Weights of a small transformer language model: 2 heads of 128 (1 for keys and values), no biases in attention or MLP.
MLP neurons of a small language model. Each row is named by its layer, matrix (gate and up: input weights) and neuron, and shows model dimensions 128-223. Each number is 500 + 50 x the weight over its row's rms, rounded and kept within 0 to 999. Numbers have three digits each. A neuron's up and down rows have the sign that makes its largest values positive.
After each neuron's rows, "fires on" lists the tokens most often at its 100 highest values on Wikipedia text that the model never trained on.

L6.gate512:494484525502498534503585467506555475508539493490499452512525527496494524479520497614478528446434537552399367533434436353571410511486511501438487510519548549530583486498418489535534509524517486508382552557384513532479542473449544524422565514443410490504473481474550491477545409489452507419
L6.up512:410479488531567470541475446540568440484499482479509523528468526488528484535562489606545462481592437565501490593527545364617542454554383475526434502471485450425482503385545531454506530531487498500501476408434469468562507486475438540423535443453516440501453501435479473483594545497459491538
fires on: "g", "le", "s", "e", "n", "er"

L3.gate107:537419585511539496469516472514387501529472595434537497570518525553483453527528506551579476558395536509600504445454449491480530490504471465446520523446476579522469443453424510503523501439485488462495397432413489516568534527520478393607431457474488475577524518474495474557563516546473507407
L3.up107:496533473468478498415534445510463567471467450488588500481518600479492426617645465469520532417538359517553456502513513476419502448535495525493490452574435594535574473490545494471543472514562487513554556459509396495594577428563598546419499471568597453480464520445460447511397525539526496468
fires on: "s", "re", "ri", "-"

L5.gate646:495405490441600526502471451549502433467512448531593577539480570474544501361517539551533601456512541486523574440505455561555482539568469424575398490511430427566452481494506482481537522500540520575449548582610568483400558481535534504533502526478510474440451537468456379453518546484513492444
L5.up646:488563453466516502517503507498481452497563445462452503611478582631470565496512545482595575502488437488598477476433522523424480518465486478499543510425484523498502445438446535490521567407515529502572383537460575494498494399584542452571510501471534554398474498500456556471526585439431490541
fires on: "ver", " out", "er", "G", "ve", "st"

L6.gate85:540487485422510567537540481581584416519523601454562485544600527537508512434557519528503537547374502524515562480533540505518389537528521416405517465457445529535473520457468480378556378482544499351548467494530512503414378570535494497604515531501498491536503483492614494559536441540509424424
L6.up85:536508631446571561603484425447501448473524470475523522484448570465455456471589587561546441457552485496516464486460570485424454460478509586497558455557493531522467539593429468569530459548506551438534552488465467436530414509441557441368525537550478545444548461491466581447560532549334540489
fires on: "it", "us", "s", "il"

L3.gate593:485474502479504562487503584512571530551518482536501543435500422488616560439524453559497427631403524500459521501501535496470427576534542520441450500472495470520475523490455501457418527507612431408437426531491511461548455538530496581455411464464522502504521462502505506492491555571474481499
L3.up593:454509509496534461496480511521606536503394468559516532379520492471548443551492547530498441539495492447540565485406468538430459519516494473482420430533438401480525490520453465472436509553539470462462496576495435469396432523601480490552496532559491479406541480503613598523438474579459545499
fires on: "d", "ed", " of", " from", "e", " in"

L11.gate203:538471538573532567435539522564537413523514523457526552437378484529438623409476571435450577422432473532498500550531452541526431512495486532475511556471503547470453507565506466487482535435514554474430461499506428550528514572522492504528442501523516455573542455503522473517461509479507492538
L11.up203:476459505528496545462541521563540573453452479535466551430505439569453572434436504562508541490546523474462484612523471556558497461458531558556435491539512496467484411474482449492521462562546499562449511564537469491468545541430565581474461453524544482510505585501513469519450517505546472469
fires on: "y", "ly", " to", "ho"

L4.gate871:555516495575624528560530539537521521486517418461470551536488566507524580544458483480475548524581466608458417499485596448528520558570551521458453545472575435427435529470548478478517535470499452534465442484539557451495551479507506398486514514422514530512465493431529516548519530581569506566
L4.up871:533518556418572529436492504470445492501590417511463446384502512564605457456490420517495549429501566488560437511455563453518547530443430495451544553491578476548441569502415483505616480562510457499404441540477551404385500509508504438533566503379428425526513467502520471477493427490499520507
fires on: "n", "k", "y", "=", "s", "il"

L3.gate556:457485435439553526456513477519605523550477502495570568446562548487533488536550521580439545553462501512526478509467521439512498486519501460408460461532427550400489401524464469484426419454610480445472545537506587438487434445527478515604444457438522470469418600463504527511485549580530515461
L3.up556:572533482570525548444448549525495517434518472450473495466526521522501569496471476568487541531466359511471510447487446499486481507515488549476511462547459496451416482634436430562559576510521509510548485595518451435456517560476451437496457530522440499511477477460524498469505513557416471539
fires on: "w", "s", "j", "row", "il", "ice"

L5.gate293:541503495538519474442484496498584497471497374449497525519421512453537520485468513532531549461542500585463497397605569501587544554469491592444425484584538537455531510548577514468474580585494516472362430496483552470452513426480496495466510414518488487548455565495516399461558535484545452463
L5.up293:491498409505526521551567497522500468523430460436610400549525576430468527548446484574507550446526462490435457382526467442543454567435531495509466443594560447488563503471490538493434525498519440517552517511474496555484598444549573471476399477457551473442411503501450462674488532474503446448
fires on: "o", "y", "re", "k", "ing", "ry"

L2.gate92:447383459471473452565544528424544554487518436456383591498500385562459583462524523512503558384476423507501571462479630470604473417545484625480414451496467483576434556568477485503515550563567450530545530552501528386482520560532502578411533510491567534457430522478525514406453464513495439512
L2.up92:492452507465492475502424542445423665396492507507504457515525474629500438463570468511490534530393488520531454464495511480545497441595457526449518502536609625520525559503553486611449618485442480530512493475396520472435449576413397456445492495490557466465598461503533475490489413444575498461
fires on: "ar", "ult", "ve", " |", "e", "sh"

L2.gate235:521463525487576549522531533444494477521456541423559493527454478466599488413545540560480457475587463485585544468489557527539460530475494422553408501461479534453507484460445440499586470395571505479550472441551491448439495609478537501555505459526524439512494506526535532524464457503494397399
L2.up235:496532452449449429380514554426488526528454473482482562520466598542419414546508495500515515556526434510497383436449494461473461488513494372472627479545527466557558539403494585475531443486473562436524490525564543532502481555451503430491471590467542603418508488523577507472581533502612480468
fires on: "ent", "st", "er"

L6.gate737:472485541533641543497439431462545572408511521437471456470405490536511524495487512467607511584509522494391466462472432479465427518546518599467467613462474517588528462564549588468559501468526480522463586573602532501490504514374535552458488487524503453514659546530404424519510532464534591474
L6.up737:462481504468471376524504493441569511532509483560505476525458425436366472562465569489500465473479536519420478564426470473536486520482446559451556536537523485602544476460413511574450453468437546374413448493437534455474496392528477529519522506530521472524485551411515485425459459485480487451
fires on: "y", "ie", "up", "in", "e"

L4.gate859:445517545478537473609508457601493557470475402452484411514434456596484550486408564493577495512403507586452479413416523463484529500522482489507550607512457414577444549473472578490442486451603592494485556616433503408485514525539582479515454523457459501460420499411492460510534405538524440558
L4.up859:443421563436500447546525483486494493398496448620582479512483507506447552475413443530566449563494462478519427415591524513498526508632433428490406526488488443509496414464397552482506426567611435516444558464510430516501496522546477470511382451521506526462478517519480544493543484531433536533
fires on: " of", "e", "ist", "s", "u"

L5.gate193:577518470500396477512383515521542473535467463526512652509486479472496487535519567489507500437502517536544514425464479468480461524407533521529521494493486533498478541557529520479479475524604509450440535476368545489493304550522490609555522394501515514611563464530472444477548558548539516517
L5.up193:532522449495511529437447448492556485439478398508574457421409579547449440495465526567599597556426425443497507421584446407502510573525390574450458397480354430470608533463523514553509505536564444434461548485434440490501492519575463466511521508527466503489443570520490549541530483519486503525
fires on: "ur", "d", "e", "ad", "u"

L2.gate429:483473518629501471523529538537432499501601521581492460520403466489503513508533521503481479559529498518540488602497443475471459448566490565484545544546557470502521494492508526483545562508496524417556375530389417554555411425558545492560541529517540451493561465580508485395443541572563402505
L2.up429:506454395477510476459510483491463480587494499505467572637529493523491499471452483549463502475454472470489497530537490452506453398603446503464606447575533563476593495523421465524519503498585553609526529553410533503494485544584533590430492456532424517495456530425534426474474478453477567506
fires on: "and", "c", "act", "land", "i", "oc"

L3.gate721:557449552512523573476505551538380528525512458511498539492483536551600526441491507421587507518496501493604459430502570485585523549493501562577364466521545522493443554439476474554406570449560504478423554447459543441534587530456558470509573447464390564471525495448551518377495502524451627540
L3.up721:570541528467490559487537527524533574551493476546480433553499442402492547443457428405484588456503549533531500498484541484494543511479587582493455535526569465446339491429584482422475567513588504446509430366497478480458484514585475447575603553415524579444464486486539413492486584450473477471
fires on: " with", "il", ",", "ian", "v", "ed"

L4.gate574:465458598551510545528463543512524570439530504519519439468539528598504450437378449485632551535384490538509486486468537465437444457582453586438532602468532450497507436537504601526487575509529434460483462474489538494492419486513425441512540491581490502451462493535502460509443470430433437532
L4.up574:433497471488544465484514571510518482518484516455479450568490444473458535495599496478497527523432528469439593475470487498434460490605531552463470462497509470486463503584518405480564506453441561471503591560578523528416474506511403538464534478456490558384616518553554461505552591534414555573
fires on: "m", "b", "ch", "mi", "gh", "f"

L11.gate547:501486610518478497517465429506482497559449498479428536446464490470472525472485465475514460468539468523524383558523504552472448525500413418440523571477523499418434517476506448469457540417527481579399417480436436597450372509552533496589422557564578468466594502458587503531388447523509491512
L11.up547:459433556510533461538573547525437501418432654512506559463358485523466522525411530498483501498436533482486488534491408530414525467485597504540449599555476507512499493409452533472490411441394485512518500466487556528545569517508544580443549461523473483574439489482428569457520425494456525438
fires on: "y", "ty"

L3.gate465:505496583527510475503473526508481507514550516522476443590496547541482513454522528487464540469525497513503489480514559553466334524475480523560495536581471509515551500465511549517394469439473552522456423492551487538513526404459423536577449463576513470444570620490556482521437512541526529482
L3.up465:545559501524516446422489564521552488551501442438405454521448473438482553504578501480512453476475539456467564455436509598513364490471568459563512574521555435441542469503559491450467502503419473512487454430541424504510592485531436522504539460537541427446573586524551471591533506512563578465
fires on: " Ch", "h", " ch", "ud", "d", "and"

L4.gate248:409516468410487504395493523586551540427546551521515458415501484591498542524526449478532560510597511453517502574495560427561524502522507562454566497531559435536449501439461528548491434468547515543408482560492597450531521472530551494430417494460502410499615489576540414597506510524491512519
L4.up248:496510543440507563512438498469585480451557584511495511485536500570481406506501515414412462509519505491482498500422500539541467526582521528442591583438523512503517426455448538570453524458464499491523502441410492467476527439612471499460507569522549405435550566460536522624475560526475441580
fires on: "in", "en", "if", "up", "aff"

L11.gate848:502497501481564513423394505534499444516442502547574509523506478510512523464425453473429520455485533443506528610474456476577528524453633451405477594520493466474487465406400536543472501468439559525403490483528514523481465576496527553469521556461515476590417471427537420476452478488574428512
L11.up848:476428400422488552478521580485500503491558549440457471523470517514468612575524489472453564600590503501529538476454523508594511425553504499529494609460484426381412525455484477492565491468539405532545439510522426522451476454396519516480520455493479481481471416521543457510478432458560501521
fires on: ".", ",", " la", "ed"

L4.gate337:445459507472487617502516460540448532549555481436502460469567496535472544570457434517567458481427565653515471471445466409510531497530477519517512510521503516553447553600526449514481470567616488431475451439444522566479573498436483541427461498556597445431454438518546556510504523498520520414
L4.up337:671486455511453494370508496443497485527537536497561480464520549500541514470513527474502434469493588546471542479474533459409473490478473487403466531472423505561448433478442441528573535554505413512517507559516447494488540550444446500426534489542518540489495492439416467445487511524420463507
fires on: "s", "ing", " for", ".", "me", "st"

L11.gate958:473493551458517491520527505508516544400454392594442486482470468525429474492454488486466581518542474592490474485418512299570448551507553512540403430550538555582478547537423584472504552576505484534494501573470415552500522571549477536475531465576460421455435561413495521470508416475487517541
L11.up958:454469509525568536577514509459445555510436460549479470464509503534371444509464463461443573567604478540612487529600581433584494488523452473554423447436499510474481541431468538516416552522439521500432456532363427453549433448600507489515460496501530415480435469467525440439427476451485552566
fires on: "s", "ar", " out", "e"

L4.gate467:551538443531533497446433460463539440389491502544541474462474524528433538493516564495459556438454487600483448497539534426467531599501492488403383420439506475485512503540536503471429515539490519533557442513501521499447599383581424440503566506576464434599552548412529440587530482491489477532
L4.up467:442443509529548525507545582586510524573493470531490512537534599464554316461520433535486491510583591498504494532555512496540543591477502432517479519433572494466579561495525438413527557583505537491444519515508478419461581449550552506494599518422512435491518490457454514566574547555615540523
fires on: " |", "s", "re", "er", "k", "e"

L9.gate598:539447537467553560506568489453385611546531529505447456490456466408512537493418458521546464498542567512402459518505487450569525462558521550493519522544459585526544544546515566515561505433472530482470438490458444394494459518538407494444480469591495479457367433457593493460529495391462529421
L9.up598:465525475507398450402538587399496485486536559503485457531496566527485533502566452438410482503548557516474473496482618547364483474456444445567443456484482500494505440437503488542543507620495567497623440516547567555482525531526509504453472494427492582560582514451612503530465530530525517465
fires on: "leg", "'", "is", ",", "s", "st"

L5.gate377:456472559510505520507412414450592558423591514507539479561493461550481526521567578550526450428517452536462441488547475454537476457552476474493474516409496475498487539379534514511544534501434468447521514576494450580442616589531664571447566511530533536463609430520539515428466479466528585533
L5.up377:456581518517563387549552504497493558522519468576344524451402613555487475613467623543510501528454580465426489543438441505497487456423509522515488424478497450492536538496477477425538520534496512415414540502501552457515574415459499495492511489435424564405405539549510508539526521554608473599
fires on: "e", "ent", "y", "ade", "el", "and"

L5.gate80:511473503489612546468527469495532493474500490575474589483571507523493564396500548455463401382444415435583466435541439503467520482449502511526434536419434504539522534410507493473486483530556408428419563446516492527457409520578490417539384457561502472512575522563513463553525607546540479499
L5.up80:479593505479552511443553478569523410490458497522556533504540568552525450533604435470488576528498523508480560523444490457443518376563490516483460522504475540492421490485454540436476495560569487502565540465524476549495556599494547495480577476477496388548572476384476577515540557475515438536
fires on: "vi", "i", "ri", "di", "re"